config.toml
num_attention_heads = 2
num_key_value_heads = 1
intermediate_size = 704
positions = "rope"
rope_theta = 10000.0
qk_norm = true
beta1 = 0.95
beta2 = 0.95
schedule = "wsd"
MLP neurons of a small language model. Each row is named by its layer, matrix (gate and up: input weights) and neuron, and shows model dimensions 16-79. Each number is 200 + 30 x the weight over its row's rms, rounded and kept within 0 to 999. A neuron's up and down rows have the sign that makes its largest values positive.
After each neuron's rows, "fires after" lists the tokens most often just before its 100 highest values on Wikipedia text that the model never trained on. A number after a token or word is its count.

L6.gate594,167,247,197,211,170,191,174,225,186,202,221,165,132,214,175,169,177,214,237,173,133,154,167,209,200,216,179,190,159,226,203,166,192,166,158,191,158,103,168,139,181,201,184,150,214,192,184,208,162,185,286,191,167,201,250,234,161,227,155,250,242,153,184,223
L6.up594,189,152,201,257,184,217,231,229,202,213,192,208,218,188,200,232,191,195,154,187,221,179,196,202,210,198,247,194,207,201,151,198,203,246,196,228,198,194,149,205,186,247,199,202,189,232,160,218,176,220,246,200,144,176,216,185,188,101,146,264,190,226,190,179
fires after: "," 68, " Density" 4

L6.gate468,206,210,187,185,239,200,152,134,137,143,195,180,172,210,188,214,170,248,208,252,210,188,226,226,204,181,241,212,259,159,210,167,197,198,263,239,237,207,201,207,173,241,238,277,164,189,179,210,181,167,153,172,193,207,178,199,200,206,223,203,230,127,190,221
L6.up468,207,193,164,164,185,197,187,150,244,165,193,241,225,177,156,183,188,226,200,200,227,204,196,250,214,218,138,137,205,200,158,233,199,221,267,196,201,189,123,235,232,232,259,197,181,206,181,147,189,212,225,219,186,226,194,208,182,194,164,233,245,193,235,206
fires after: " |" 69, " D" 6

L5.gate38,192,256,166,175,161,256,187,219,196,196,238,185,199,157,219,253,178,201,240,219,189,191,190,166,214,182,177,252,224,256,243,213,167,185,190,201,160,178,239,194,207,263,213,212,198,182,252,189,276,205,280,184,269,210,195,236,259,154,207,261,176,197,181,160
L5.up38,200,156,215,243,201,200,160,237,206,192,186,185,128,180,217,229,158,174,178,173,219,245,212,175,176,186,150,235,227,149,181,188,210,170,165,125,223,169,236,158,197,226,266,177,196,204,198,204,204,192,192,211,231,235,223,193,229,205,192,199,180,218,222,184
fires after: " |" 66, " Inst" 4

L6.gate399,142,200,182,221,175,175,154,198,156,207,221,168,158,207,209,191,217,179,196,179,193,159,176,151,184,204,214,173,184,212,207,169,167,205,209,227,208,158,199,229,193,223,221,251,179,252,151,229,200,223,194,181,217,174,170,133,248,223,213,199,302,257,195,261
L6.up399,183,221,187,172,202,260,176,222,167,229,233,161,216,220,155,177,221,197,189,171,155,184,231,200,180,190,155,190,170,172,243,162,146,232,289,194,236,242,207,216,180,226,243,243,194,173,220,255,256,207,259,246,189,141,183,212,177,222,191,188,222,209,200,154
fires after: " |" 65, " 38" 8, " 24" 7, " 12" 4

L5.gate518,161,207,270,146,229,170,208,156,261,208,217,204,233,246,196,180,223,182,205,170,213,209,272,172,181,217,188,141,204,190,198,158,176,207,242,175,178,201,160,239,179,199,234,175,248,225,182,177,227,253,195,175,212,183,218,201,210,196,190,257,226,187,214,190
L5.up518,167,172,216,217,179,171,171,185,163,219,191,179,204,158,164,228,272,223,232,122,215,177,161,237,220,221,202,181,213,223,191,210,285,233,193,204,192,169,229,209,124,180,233,169,183,162,217,202,175,207,191,177,184,213,238,208,188,247,174,217,209,270,186,179
fires after: " |" 49, "-" 13

L6.gate471,160,156,172,184,207,227,137,262,180,220,191,217,214,183,220,196,226,258,231,172,202,258,224,197,173,226,179,233,161,175,213,143,203,187,233,166,216,251,178,230,204,164,217,242,212,186,231,142,278,185,192,212,192,190,181,184,163,180,157,182,174,231,178,172
L6.up471,203,164,248,187,258,167,216,121,240,236,188,188,182,156,190,138,138,171,254,204,214,181,270,128,202,191,220,232,180,248,194,187,222,233,192,193,208,164,183,220,223,269,200,238,233,165,225,231,197,170,184,241,165,180,129,203,217,210,214,192,250,206,188,196
fires after: "|" 72, " |" 11, "\n" 5

L5.gate32,146,174,168,169,178,186,201,137,256,160,207,202,213,211,202,173,174,163,188,182,211,183,214,222,191,219,195,222,170,158,207,166,224,197,177,207,228,241,157,165,207,193,188,191,214,192,226,154,189,245,180,207,208,178,196,233,194,216,224,148,159,170,164,194
L5.up32,195,240,215,237,184,196,176,184,181,170,213,210,166,173,139,195,247,214,148,197,249,256,190,221,218,183,265,190,189,218,177,185,202,166,185,216,233,214,227,218,200,239,229,174,191,209,199,206,219,231,199,197,155,246,235,163,172,183,153,186,201,238,190,232
fires after: " |" 59, " that" 17, " She" 5

L6.gate293,202,225,127,234,160,283,147,201,205,171,212,204,211,231,196,147,248,143,201,239,179,206,215,186,220,209,188,200,225,218,215,209,212,224,228,208,157,223,204,231,151,188,143,266,184,171,231,232,199,256,155,232,186,223,245,186,207,176,170,203,231,208,170,189
L6.up293,175,167,213,166,211,250,178,248,221,221,167,158,181,221,165,173,194,271,181,226,218,186,177,215,251,222,236,255,167,182,173,221,213,240,202,195,223,239,142,202,116,187,210,149,217,193,173,202,171,174,161,179,204,199,210,204,255,213,169,207,147,183,190,253
fires after: "–" 63, "-" 17, ";" 6